From a checkpoint of a small transformer trained on Wikipedia: rotary positions, biases on query, key and value.
MLP neurons of a small language model. Each row is named by its layer, matrix (gate and up: input weights) and neuron, and shows model dimensions 144-239. Each number is 500 + 40 x the weight over its row's rms, rounded and kept within 0 to 999. Numbers have three digits each. A neuron's up and down rows have the sign that makes its largest values positive.
Before each neuron's rows, "fires after" lists the tokens most often just before its 100 highest values on Wikipedia text that the model never trained on. A number after a token or word is its count.

fires after: " " 42, " (" 8, "-" 7, " re" 5, " in" 5
L18.gate141:465512511449513550502470487477513466480448517434403490468494537463431548446576520436562471445513455448494462515505457482570546542511472594499540513528459494418410503566433523544423511577472478523588484491497548478577506528504512529531520468466381539503510510479553478489425501547482476525
L18.up141:494451528434478597537504484526508463480548503527479494504543449507636483538536501469538458551495439575502559474481519475485508476424500470519574510467481523551486490563514520552508519527443533488548522471471543520445498446474530521511472467581467421591527515516402533453524476514554465495

fires after: "M" 15, "K" 10, "J" 7, "R" 7, "T" 6, "n" 6
L9.gate668:472429487390543570550530517493514561475496444530552487506560479454523477500599468449533546550515448510509455520479522459477498524556617480538403557555451525520457585502539518463584514460477493523595551454513487510541542532485455519446476481459447474484501517514496473526504545504503514487
L9.up668:457532512471570475505481462572550556522477440528568500528519574529470574472498509478454528530460517484500469479596458501471481483541568479587555543489493487466584527455506483537539493472581548520507563471549458487524503576526469456518509514498429540418483464575442501526532490473451582525

fires after: " " 89, "s" 5
L8.gate1010:516543586458498543497504498575464514495516442544476523506469487423446523466507474424550549478526477579547491468535509475515508455560437565506499500582483492534519475531489524512521557502486525496531509524557462462525436498483469496508494450448480480510468486524490495570545516525459460566
L8.up1010:525514460465470483573462499520490497567434510557502513516532502540475473475499506444451542499500487495539508461482551468514522529548456497462466483454524502495523416537490517516443556621444491556566497525488526490473500499482514485476559520550512486496527437511464543507478536490481488475

fires after: "|" 30, "0" 14, "–" 13, "-" 12, " |" 12, "+" 5
L9.gate994:537556466542523521474420482457474464460464486459493481616555577537480400555518533521402506477411459482530493479538515569512534514549568515571440473486467543483440593537477476547501492490590500441481516462475474535449455541565499451502432563501434467515538528496456518490538499492530493510
L9.up994:504506525535450565464520483460500468407535518538549476546485492475472477574428460488568499459486496505521478551524467492452475522517569488520502475455465446489458527512511538448481528503518514506473457529551527521480497567532488493507481472508467574475482459470476540488536547533511487469

fires after: "," 70, "3" 4
L9.gate917:495476532527522508549573516569539618515500493461522526480508517525484457489459458577480509510510525501512433568495488489488484499530528548502433529506545518520552511474568474480527485510542533481485519445493493523532451473423456477509484533527492417525449472512497457552522519514475550485
L9.up917:529544473492461542532541546539489540472505496484533506502455486466503579507509519506471474555472453474484575562448521511485585509479515529505479503506489473485458505472472514501523500575438483504493451453535453420465573489496470529515462548467555543523481497624513500532423497449488478507

fires after: " (" 19, " \"" 13, "H" 9, "-" 9, "\n" 7, "h" 5
L6.gate689:438482487491532502535500487481533593556478464464492522517522453510508580547584518485521565476535518459474509524486499533552504499545455573486464465430494471514510450494437557567580477528519450471529542500535508511497534565447498457531543471567441504495506464454523455459393549548517508437
L6.up689:546504478457488451460462527523499482433540419556448536534454476583524504529514514594512424440489471488519489449540496438512435568507488455489651487508499505544501504559479501520499525516557535473459504565532446523468495567513470496489467516413475517514520489516497538591480490534504502505

fires after: "1" 66, " f" 4, "M" 4
L4.gate114:512526475397409517527463459542489473495528481448615519534475559506438486493519525494526441519495474522448519465531450508600507538494539499528551463558512521559537535508546503587540483487537508492480486396523520482494479448511535544568568426484524497521513410485447536486438465423475513519
L4.up114:479481530507557490485474448463417515500471533497469542584541510446551453512449511444470524483536538507554535507467460486446533499616425557467551509487522478572438500480501459449521484483453537492588480487455555528553448608516497404490501520491442481503439472503533483530420540477544451547

fires after: "." 41, " |" 19, ")" 9, ")." 7
L6.gate901:490510460502516540475528514469529517531493538519488525501454540508467459473524465443492439456577472515513432465421536433425482564522480508524504492492492544547548479531468436462506493479437515495492523467542506503472517501436428488550451480534539477420470519421507449475472477488488487497
L6.up901:469540452490523551489500493522484457532471482506411596512469488509508497510517451452470459477544453511510495488456557459436498508537495515512464461560499551545550521495506408512500518479501530491522472435541567526482516504470454533545476500555541505418456521443489449466492522511496545465

fires after: "s" 26, "8" 15, "9" 12, "1" 11, "P" 9
L11.gate768:474485486479525489501477521537524504509505434480601455580451389458436536505490491438545529430524526434535510476531422478485507473514532565491538481498487460616535516494593415503503519531508501476482453523502447485521506515504488507467531474545520438510514456555524456486512447450577498539
L11.up768:534486505583501508511475540502533509476418480459526561506475480550551508465579583471469534430564472545610515492459447452490464537479504431521447530511468447478505382544515491475506498464475433421527519463439514508521549606498529464485446500515469428499465491474503496471514535494549489448

fires after: "1" 68, "9" 4
L11.gate157:530533524511500462503476447457540489528432501478469499560515467442504575463460498550501452544498477512468522484507526441558509506534406454476513455542423518547496515564501538537513583515550500391572515478547548568546533488525418461450505534515527483501449517478514533464476452533476485500
L11.up157:480513428523472404477516450542504532564474439529496469445542466541559509422516511522446483582489514530529443515493517532532481512516429506475529500456505472453414504473510520541471513468517428494537509524490516508595504552492600528584542488504528497516528521524515588404410541527467520524

fires after: " " 56, " (" 5, "," 4
L18.gate724:501451512488454499501524488458425438502503541483518440500559478521452504500599550553598573506407518472575471486514562514510496497530513562436510463474494467556474504512502507493523521474473465461554492546511524523505471467472429483529524493503498464549547554474516550500447497537464423514
L18.up724:549513540477467556533482476526464517511532492572518571488550502518578505494511495440480489414474555542555512460506452463506491553516438496539551493527482533473488470492450414562535436520548451410534530524539534500578521551509577490486451461482457445564532533499537502548447452526446509515

fires after: "," 52, "0" 40
L4.gate777:463526526510544508492504550495566454445434452504524553547479493496497504500488457398479497513432529480563526523543514537528436496580497483523489511566488559515502507559506502539532579491566498528518549479511607514509517480469556526555533521526491509527496463535509504498502544523518548549
L4.up777:442570523519476444464512526439544509553427504515499550515460405475570522470456482468429562500481526481508488469505580475483451510569519508505546440603465474474425500555606505559476506503518484580494552497469545479457576430517600538547473498489550533515539524526468509472514576518481547537

fires after: " " 60, "\n" 15, " (" 7, " and" 5
L11.gate481:462566484491477540499497491516447472531492509495519489579449496532512479508534489423555550438495511465433446497531473481430493519444478489494436538526508517463509469512460513523520477549589451489534490448539527526495544560433482488489526565537417442485486481568517528475436492476390491534
L11.up481:519462482491533541484528480572483456505479471518458506522521496529599512497484517536487551496511504488448483512481503497423466514481521538452549539472603409476524539454514467478545482536513540486511529456490494510497539516460507504534521531614579467508419481502504458530515550473510511496

fires after: "0" 29, "," 24, "." 21, "8" 7, "4" 4
L4.gate342:513487455551511505495512472494513568440456524421430581540498482519483498535499450497501505503546472491482506512470455426554475503548535431521476486549536598493459505515556477462468550487529483465435500552467518508498533465523568501525535523572554534502449533538502471438541542437546531503
L4.up342:492520494575471497454546540503572513499503489506558513468460507510501519487510467436512475531419515470510496579497509543570487504459568507475480507503497470449543471460479524547517472490558455564520517501540503540468513456507586516605470480533485509473572485546499535524536521516454470549

fires after: " " 77, " (" 12, " \"" 6
L8.gate782:552497532474503558500525488558497474522433451502503497513487548424440539488478449515468537501435543462576544480545478432516549440494433568475441551518482479467493464501451470501474548480527518450533485439526514448542419515533496496459522488524482460546502506579586447498445519558487579561
L8.up782:512502489479480544473475465524510489503476447548439489530406516517459524557534519516428526500471481502557515525506482441428492543533443571478470523478479522471492450481569449462495533493438576540527461538515545486460535500539461527595497539585476513492530499535485490602551539476442552501

fires after: " " 42, " the" 12, " (" 8, " |" 8, " of" 5
L18.gate672:517512519499551483510518532524498532496509437442536495623529478533508441500517506456526532490500485496480490472496485511525520468484499564465464555509539475519546556581475519498542542453491489447534517467466548521547472502504535552493548508488515483415467506541474457503432481507460552564
L18.up672:482484511554492486536477504488436495502446545505467570506481525457514477565522533500451593478590494530552506527556521499505524457467484556448548522489464511530549472557509428532531510487500451486466532462534539496475533514548473455495499514546460504489482449498468472466467542520558531436

fires after: " " 25, "0" 23, "9" 14, "–" 11, "|" 8, "1" 6
L18.gate565:517543570496512475516458490418505517589455393496532547550515458492544515516499513542511485470451507523546557494506497511449503560529530427455581499496520431540475603505538455485488511511627561426578558534445554519483538454502542469531513477448471446514529546453512504489457486449477474479
L18.up565:503489458512508468480489438502454477453487450508499526508533448578530476425507496407467514544499464544480478442469514508504533562514482509529600468496489442458497592567545503590610537486577508479466492520520509429523551481494452530523515530386540482469520504474518499594447536441518418503

fires after: "." 89, ")." 7
L6.gate193:537486511485497493472578518476479515502485427552436504555564535489498468443544493424454490489505529541452510455511588469446566491576500580515476480442503537548486538540545458527507521472467518502528448474513496478588502511478484546494468512534498468482463515484547462512450479474462558483
L6.up193:480560483517478475479509525467563509514522507484468529542497499513465463466530504430519415457489485494549485520429526436491521538521479451551464446505465500499465487477482396540418494455543508516474517483512463486577531542479472526512492507567517495500477508483551502520495470465472463513

fires after: "2" 26, "," 17, "8" 10, " at" 9, "9" 7, "1" 6
L8.gate983:514504522524464524526450568552495516478475523459573535504407508441485452443517426461407521438530554479534439529585479488498529478566511493524518453453512479514514542465502468397489485454541448576484492523493493484461501502503446528528483512596513400471578515464606525537526465557493480476
L8.up983:486438562582601437510538484523461538506434501489528482449508560487573578498526464555489516529611463547448490544501548405537553434513503497544558511507440527548465446465432481478538480466464423504510523534493519481438493445507507562504428522520613445575532508509509497520515501523508530516

fires after: " " 42, "2" 17, " on" 15, "1" 8, " On" 6
L18.gate162:501505475510566523509485524509467507499508449482554517547491526555409482523470409441502566439543511533505489479500551440484483511591464455504527503542448501525526484521445499527524502518544526546462497487571541512503420461468418483528511434495452483522447539465538463500484521578447496420
L18.up162:550528482576504504498519490539490449389507477610427447506577390459535492511556592475542497519552496545458554530489500477526494481514472472520526540485508544469534461530436496520533597569422566513565508566512482503533542510480493501480569531515478490479489574479492440500480602538479549484

fires after: " " 55, "1" 7, "3" 5, "0" 4
L4.gate1003:521512492433513528459458489491560474460555468405588505531506518644497479483534543445496449451477524484521455476452511510554459488568512480492550515523470542427483550529460442583511484475453512456512467479560485495556500538494477526513473545499440489515496434522455550450548518511510555561
L4.up1003:440492491461542505473526474488489428474569482480490434484528477565519450522546466470473487514507523536488552506427528537462459498513496494483532529454487489539462517486519455498568451495401504462531434531475480546493454442476460545499479448457519544469487477526473556406546462479461414584

fires after: "\n" 37, " code" 7, " Po" 6, "po" 6, "(" 6, "s" 4
L9.gate502:510472531506502525492481494485416550493540552486495532569510497504492477522518532447596446532550558438485482510457447532437464470437527457526547468488518484501521476483478507552503471458536414456545498568551481466470479527483494438564504577462463498550531471550485536451480548495518555422
L9.up502:516497504535566559498510535494477467501469498512538402506466479566530377567437577524512530546605488468459488471515454509512474471537445529434506488498550484530494537474481485504507474522570421429521514543532577503431458502547474542519445488502549540491490473429512452490532441458537523553

fires after: "0" 26, "^{" 10, " " 9, " (" 8, "1" 6, "6" 6
L8.gate86:547530456484537482484496538556496462502509488476520459537516455472453468549452453477559465473505483445486452540485509447469491506473493501535448429527529489467552528546441511588483502491521560466513428545464580479535431574496481514491463523541477419471459558511476518446527530552493535481
L8.up86:520508482476499538506459498494503493471469511525501527494457510537527475566501483506484519568480474524538472561531482567521554426417449525490561468510475537578506419455492552537498525585536484546512526522488526502503475435485502447464581491541481528575507531492518456505502424393538518530

fires after: "\n" 96
L4.gate22:492369532464519545491574524491493487464514466521489553614476554513459516538489435436522487448527497481497492503478492488490487522504502470538494506538539497497579531446465451475562496467524512520458449473550592518519415526503491529610510524472441477507505522570530532433465553497406549483
L4.up22:492453551485525534475578481553506524517558448458427516505479534519505514582402439396491520468500446483523528450514466521466444547435513534557499510534550495511509564404477499507532323506525522528475510488454487518488435494543471545493493514468468517483475473476499490468492507468460522490

fires after: "2" 19, "7" 13, "9" 9, "1" 8, "5" 8, "3" 7
L8.gate489:468448508472525518420551520459520461560529476520432559479475461503503514497414490517524430487496451529498486473442518464406491517489460558560523510558469490497564499486500459519517466525554490482515531539562583476552552454429518529576475447527494433502442478475470495460491472463483505430
L8.up489:480451564584550526524501515535552468489589520475508501531508491497464508505433561507560553529438527467500447509512494551413565456453494480494563462464536464461566482487473546457491517638531493517481464522490476467496517477543523549479508486563485527536510572514403650467515488511500488511

fires after: " " 100
L10.gate304:526528478479531524484479513509498506480507393433483532571437496446535505463488423537483576493413500458537473524556513513539555480508415595547504506497542456487516504482375528526487508488487499525516482506535500484493499508523402475541553500469489468481474476574492448502500494541477521530
L10.up304:581496553432508551497501502519448514559501479497477530570540543566473559485482498445501534534444442491538429536456482480533505486531510544505436507489554506461475475556509470422492515541446499469583487461539587479443496530449499555502505511543510520541473458434436465496457530483523456548

fires after: " " 53, "1" 14, " (" 12, "′" 9, "–" 4
L18.gate215:537510548526557496499474511506464472458520485459537572532523513512516559525504457484507465490480511565503510497532507423530553564561500480517454466499505466496508484549485477516483571526521501547600500469539580456455516500448485543444596496467460439490432515493474518547522567554475472489
L18.up215:482570490463519587482480426420539465555499530496466481549497562488509506531512548449493497463454445525424565494498507461506465487579465469475484423504503497500454457527519466563466532529514473435437480542552535540484503498532546483468500463507506519518412504551482544458418497559487514504

fires after: "9" 23, "6" 20, "8" 19, "7" 11, "4" 8, "0" 5
L11.gate760:455523524480478552478481535499493629500548481507486502471504466538441489498462494516572529538475501505654473514487483553471545560505546507489446558531379488559554539446485464477551545481521497498548505537531550521460519543454542469591447482530481471496498515593477485525532572513484496479
L11.up760:419544567487552452506505525475445491513467511489505516483473547511547448540510467467520508422549509502538554474537524427484504552544480510488595514508574499498526524506496523585525561552468490493529519548519476473420515463468553494452513497481484564489517503550535471540484487479510510443

fires after: " " 38, " (" 16, "-" 15, " \"" 11, "," 8
L11.gate336:481509503528529511483581487513522470497478488472516442529551414560537459537527449516518532518469546522452509514558443504519442421514535528492439510474470525516543468502459501502512508528506477495501515512550532503512530546470568473524580468571541465442467479500506511545467564441480474508
L11.up336:540506398477472450439449527531489499544499525490531558439418545509518523537502506467459468521470479551536544529521509475475561471502636503538498526437516492476495551470525495532499485496443475499519541511528492501517532532535510482503484512439490518466530470532455536581485458485407492503

fires after: "2" 16, "3" 16, "0" 11, "1" 9, " Cor" 6, "5" 5
L9.gate956:571495473486541438479472571576494507497451451549529506497534455529491493555468543529521441436492487495522479542500443522482492521540439494521517397474564533483487519489452484519486522555511458510548396478549502526496529452474470498524482487423485423536493493413462508398510491506443519503
L9.up956:569486472499518516532501552508537568538481559421517536494558499540465486447480494463506523491582417459533528500423485562485568488489469445456465485510414486426470439537582492492490543529496447500565460571471562573505472588493502457498463455548490473445516492468507502506526491453491546549

fires after: "5" 29, "0" 17, "7" 8, "1" 6
L11.gate414:498462564469499457494524494469479427496470595483531494487576439555493522505549480480480496577506554468468465405488530568465514473523495515605477525568459466499498512541495482514511506452511493570591456483547493571479496550430545525525480520480498415453497568507476572488512500539504461457
L11.up414:514514475556505570481545418547478550466567537556550534517485531567483500545478548517523509539516486443504558497460477453529509487510531365494416550471499501419503538554526513504436571528498515494500441482482486446517489477412474548525504510484496490423525526553498557520566520595478535493

fires after: "s" 24, "'" 11, "e" 8, "ers" 5, "we" 5, " de" 5
L6.gate514:495458474483554466567551462573561439500480448561530503538479508455582492524438500478534529482540531504590456501575483422484522486482556500488506505467487580533486561517488532521517491477506483465447442469513551504504506498531398477516492500497547435436543466567514498506448422549591465506
L6.up514:568506543513534514465526489502521407473502533553504525493530524503480403484518441463473483505519456432523451381591497512449533521505523501525593513506452517542498457466493501527517484515498548623507480484472523455540510568525484474505471503481531613441482482530486464372501538470450560513

fires after: " the" 30, " The" 12, " National" 11, " " 9, "(" 5, "ro" 4
L10.gate804:543491480556558473471513468501519493607413448541525506628444534515500524521481511515505521486501505451519562552557536538509509541466440519517500470500594401497546448487502506508469503474559500499551462563564470502506432519509474556408463550526490545451501501473522503475538457498477499526
L10.up804:505569484542517529481539496580528492472417450502478496545456528517505525454558545483566567486579469456522461488577501508529508467492547507536512499464494553489488491468432546487370441473526512524519507447516448470513517565551460499441442575545504497484445515535484568463487478487524500498

fires after: " " 39, " a" 7, "–" 5, "0" 5
L18.gate189:543502512489519510491490483486508558551456552519545464503515529464441518478546499583527502431413397486522437458515522465537544499548364505401536503552543499513510481531468551509501479496498492503531493498478514497443473489465532573445518537464473430550464580567537555492466531446498451544
L18.up189:518501473509453526494550457464494436507597607558478534527533572529469572531482454518462501511447574516524458533507457477475492432436531466464495502499511566500497454465491445491531507551429500476426509514517510464525497502471548536481431526437474526522508492526526550592453511502595510562

fires after: "0" 31, " United" 18, "1" 10, " " 10, "2" 7, "4" 6
L8.gate792:538488489469558496458578523491511580530498458530466535617472567485499546460504401498449513516503411430586557546485491480503521566486526471526475587535494487478557505515462519462499495451495496475461469458554474533508453451523430448412511401533486464533493536500500488459443448494453511443
L8.up792:536486464487489509518547484565483517498439583412424487455482464465522465449512488527501482534533475477526558494486468491475535473507476528496561447478415491465536444497504392494386532482457464559486510561517536471514534565504505471560488487432521531511461522451487488498485552480458449466

fires after: " " 39, " the" 18, " The" 6
L8.gate629:520486514515564460590499510548482444445500431563551495524500538527485536455455561472505482511521494459493464577545468395473444482512510487442515523507464475501599473528469543466496475465443425547494537460548505514525386460454481514497501449487526527498571469548520491538483429520476515504
L8.up629:464536545508472492516489441487461516502543505531466514542496515472488497483486507498519573455569475469506480457454493484457536518514568518426570581505475599585434551430507511442501556480582478453490539485472415536462499546554497477494520602445444494517519486554519478495501532541440547498

fires after: " |" 28, "." 23, ")" 9, "\n" 9, ")." 5
L10.gate872:489432481478488481485559464502503438598500512536487570510501554521545463473486515501457489537507515492476512469454549496470448545603445546546449516571490523513474544492503351501528504438534453489510516474478528537447507450435511491511487485536511440469468493429517467432536557490491460488
L10.up872:499530497482432514486512498592533519574439447472425518445450510491466468505499464490532408471553511486480452481495527449430534564503475522546537534519454468561470567535499531492490491434525484519550527553548600485468508505454422481524475538477561469427415525479520404483495495479493497495

fires after: " " 63, "-" 5
L11.gate603:495466478456479459543511429494484477486500452558508530502447438544473537471476470478475518539500532505523375498445526534500440517585487477489433486550437478462534446497436377449440573481455544542548454496488552552545449562413447539559543542558472365533488525512441485478518565462448538561
L11.up603:511466605494538471487452493483492461513496483448426471478510480499528533504449458412506544466501469534455519510473546559549476532471522454507455531586462466524497491440480527476554520531528472471531535488497419562528489533478528533554526573460507416492418481468479437518512491430500511505

fires after: "," 63, "0" 16, "9" 4, "6" 4
L4.gate811:480498522483522490491494574538508465493463458495543558520457508495473492522468469389482491513487541485520484516506466506583459483601462470535516514582483572527483540503505431514550529503540478540517559433551605490467512439511535518574465537579522506487560478568449465489504565557540511527
L4.up811:446533512456509459476489507493510507572460467469498576502481509569535490497492521481428519517470504470493467500512505472545476550541456474511543429627502485494460497514540487546493476498518450544511581478520529500430504439539585553531477505519591532487518521578459521548510566538498533532

fires after: "0" 45, "9" 22, ":" 12, "1" 4
L11.gate933:427499524497528503481462437494458569512444568510513457518530532501473497513533477511501514496516552544491553564447515412579495500558563504438462473499521494526571499586492469541505549525559512486505458496517541486481530527444512480530601530587469537545493450590549484378500511490470474488
L11.up933:518530458473470490499464431521515565518414515536514505448527485526571492502452462556554480551511455543548566539472513431527512520540464460489505582513488487469509428472528498499490474504483503501442496503511490467435495510514542462513563451533521555473496500524487526383507447483475520496

fires after: " " 59, "\n" 11, " \"" 9, " (" 6, "s" 5
L11.gate443:589487501500475495497489502535476474544523461495499557579544533538501406514515485493553529556440480533552477519535456478548522579497514543452447579491585468434475454457454482514555439539563522478557495487478583431462486514476427492472474523432454588490520489442521444517452504497494546482
L11.up443:412496525498528556516525490565572525497499483440493511552532517466522508500455403497480551476448449468516500483484507535540541501495439490537497501560580477464506500438472488484442450493568540518511486537564513470514537526444462525552548505515477532454448498502447412484474464498517502413

fires after: " " 57, " (" 14, "0" 12, "1" 12
L4.gate706:496488566447460430532452484529513510513522538529565538578494566434457461441472556526463538533499533513553504497549481472596578539472464600521450483528489483512533552460491467572567476422548499499505513377457557469603457532522431459480504513387472470491547527499538458471474549530429570470
L4.up706:494468447430455563490487477556493515494492524532521519535426516527485521514480499507501524460465527503528480474526458484468582558435469479525520476429532560447503515502544380489517462513529504554434477485527544490448519523527532573554533480480492486559522479568467541485517517440498512493

fires after: " " 35, "1" 21, "L" 11, "–" 9
L18.gate822:607513434487456464499462474421458487521441412584541441505517491461516476413565479492503522551581497517440504466466427606542497494580463539505509484474519480515472488548525539528498574402473485524507420513510449509496495467553538442550594495461499550487509531448460543499530522470441481520
L18.up822:467547482537486542504470567476464512478568503442518504512512428422544577373576497540510498516463415503447468449434469546572444543502529522508506492511515462521480547518484571579502536521508498462496516513512456436558478510501512513580557485522532489443420525518458506509441500467411483520

fires after: "1" 33, "3" 16, "2" 11, "6" 8, "4" 7, "thi" 6
L6.gate945:498507464456482561489532482552457485437466513462570534502559567563484513508456579538562405548511510489494477504503421466529463527514538524507465489516467503504565542494462436496464541541587544523526505528572522459514460476477521584482533473540485444508549477487473437549403498442452455505
L6.up945:529506528506540485530496507601571542466491490458500509523505475473439544504481460425544512490508449541491471545466445480485488477484497549436515512451543450502522479489535491502552568524512517549564481502535472545544444463537480472534478526486562497462510495427483477414461467538516513524

fires after: " |" 51, "." 17, ")" 10, ")." 5
L10.gate676:506534484529488504431521471518569559578403481533456565501452565490494510481464499475500514451552507470461488501489536449481520521496500494579499484450526466469509494509486511488516435495510572481528466461505475488567479491455441481518527531533532514388421498524591458478497515524517575505
L10.up676:471460447482493558455511507467437438515503488464455508536473477514470488481519530462491453494548493566499559513473539440454507498584512602496489509549528487583484521517484376483577486437516420542536472523552572504461505510471434568582495510507478401479477469456460487459506525506444474454

fires after: "–" 63, "-" 19, " B" 4
L6.gate19:486531470496489553509440458460469444461510425474474537563526434482544479452506528463457461514457467486459458481588546486417529500585513500480489371502493588573451516570513424477479570536521429549579549509564520534457534484552452512480468443477486553464588471470475519525528522484442495518
L6.up19:549531499532589546528523470456437398453572451499533474492593545497539478558525577465478440554479491526514579451554444530512434480500437573536474486432402563591454584513492476525546540508512539448552500539468535524481544563546480530482546462415463526545526383489539503542531518475461462542

fires after: " " 18, "–" 14, "0" 14, "|" 12, "9" 10, " |" 5
L18.gate327:540482553451476478504497538461487560440490537495504457587517524520514518488454514539456463549480521476445471520521502445453533516515466526488442575518481555491539483514439478477444542448567551561550475509500507497520492536524497518566549532450462498428481453531484522514495505464458571505
L18.up327:494518477556490450474481511520539425519560472525460485463560556464595578480539591506507438467421527458531509497482502408555550573609450538591466541583509508467514524588531535480532557561513516463604492540534519445432569519575538443503565532456447469483498546502492503534514478459468472528

fires after: "M" 14, "B" 13, "V" 9, "K" 7, " V" 6, "G" 5
L4.gate100:509473579474564480533568511533521526502480435510526554497525509476500449500496529491502530530468482515437476562527507507500514496453505460541450528496523467508485515525475467490509512466524508519525507465473461519572461469512487544492546479545472497485533532584495478570500507413486488526
L4.up100:503482524528522512548530520567555485537540435537528580501465437436544521474494446467568551474525525460464529505512495465497520411532553490613471549506490496529503508424475508532491491462525512540519510487493498526463528565551516507481524501507513482491506520504509525590499542470458526449

fires after: " " 78, "d" 4
L18.gate389:531573426431538532437487450525410488510498484480509538554514516491497518464570487585496475464510517482522448466481591476463468528564480470491467496497507501472469502486539511449452525533509461458445490539526524525499484425501434535543506513517511411571546482508488550570429449511525517489
L18.up389:563520459522452486514489479561475496500516514551524570462488499568480513477501477490574543470523530431471514516497503429491490488516487528474522490468542578423477525557459464503551477483547563530516541454548497487502489477484507477580490508454460475559484508503530545462529560588498524509

fires after: " " 51, "==" 11
L18.gate998:517463475487472526474520522539548540517462506467493535523499547533458523445536553563471471472483493529497461474459535545498525475534490476506545506510479570507511483623513535487471507592443449443509510510494522532616550473514479472465527465403506494459509481523556433581439557508474433558
L18.up998:468480561428509507489468514420503559447509504496509504454428587517505500492543553519486506491542507596497497565480563468510556562400551540442511513508492463545395392538522490514525530507511525485557537471495562525455495463506481499482477482522465497547482507465491516466510536519554516489

fires after: "s" 20, "3" 15, "8" 13, "ers" 6, "." 5, " L" 5
L8.gate167:471481511473554469502569534552478543448526403535561520543534537514516493530524532458577439565544506506501468546451473533496505423460554564540539557476524527428539469508407563521509434469505509488478457495473537491533431473515440499591381561456462494534455487574559547526509473485556459484
L8.up167:520490537505583541554511543568553413541501504468511498506572488475460503462528500470463484559467468468464471503516491432505492503459563485482540509457549486551515583491536582576450563477518467511478485572554507509474491489485524495516531518513530513491559541547468498523500544472549496458

fires after: "0" 20, "2" 14, "1" 10, "8" 9, "3" 8, "9" 8
L4.gate17:447456440545492538577523424507397478502409505553498433530487456499480566491513545540461449438519547461513455479481548558462451502525623453541501476488539527478493515483524473498541491476544499474551441548493564563504554506424538530513536519549545482425465495494414469511528492496438521537
L4.up17:443515503526503538561530381480507508506486521473502427532472426519493497490509541540408484442538527504488432426440446519510455505499545440518459486555503485467474441481514470463444483416572506450473434572490485543517538551479462475472535509520504473484590504494402404480502541453439553548

fires after: "\n" 67, "3" 6, " led" 5, " According" 4, "7" 4
L8.gate768:426475549520586513495494511578553510471489440468566505620510577447502500526470478505499568531466441538463498517541485472564476478549510486546424567431533471456530525540512479563588455474565456440541490481468560450530510491462452461465517508560479455496476557503493486521457543537442544472
L8.up768:515434468522511452463562424510558525510489501489479490456492563476535530513499483454538459430502460439496520527427548599482515607513464462522476551513481505472515475502578468510540418482519478520516578552430491479448595485462554547531487589568489569494390520452535512549549498519518459522

fires after: "," 60, " and" 22
L6.gate779:515476434539519497434500456500475518538527477539484469528511473533595397581417463583526543493478510503491452534472526481475459444513522441424448490494496515453496501520535502449475469506499479462498470420503538509465511504463491496512536519524438475435453482483540512468552497438496569526
L6.up779:530503441477429532506513523479552495587484499460472595497552486516492544510498497478485517457448541459534556498470498409499582491457492505467432477500421462545472527540507539522474563561452480519559537479492483532537448553493550541517494561497472419531491493570509469478571593431500465548

fires after: " " 40, " to" 10, " |" 5
L18.gate174:594447510491492463516456511572482454497447416565503480518532480493440458497510543442494474462471487437473462475509527504487491492553566487472503475499534521466481414554446521475470566476526476471539494476561585482473474549543444484474488506515511517492460496448484497517526536465393482528
L18.up174:500507476469494492444448461502463569459500540443469519530493477474469498435491463520483567507522519460523490524457466521478514452491584498524484447511458592498535477506489500462544471552440518511538463471482421494520522640447491396591454534542440500510472566502450491482494520505466482562

fires after: "." 41, " |" 30, ")" 9, ")." 6
L10.gate431:535551480485560512460582518504481505543469491583453468501488537517538469492511498447447497526530510516482501464479566509434479506484503547542448539507487555513472482513500504498504461468523508497517477473521526477495496529471483554478519551492516496407467466541584466445480552492461452592
L10.up431:464520504464499539494507536511580541521512500419472578532464488481449427465470461494500448492466513550505481505476542427438500523564498589516499462492510471556579558505498431472529479492513441490539512561507520467494474444469422471506502452532505425526465511520479479488515450460477506418

fires after: " (" 33, " \"" 11, " un" 6, " (#" 5, "d" 5, "/" 4
L8.gate1002:515512438456431481510465451529469550516485495411461476477528428501450493503521476476454503469477579488520538578496470533547478457504504504496451555480529467499490519539487505567544507482522517464440424431450468449485506581536544419533485527565498561502466473565543523507549525498431488525
L8.up1002:472535464436445461529506498491529485487538419444475552498491517509485549564475530458483482457497528485492530495489516461519475485499439471459492483536518539486451491531464577563541518495500547519490537493548582579491434519507477519429540530471550509459509439444525425556501507493495485520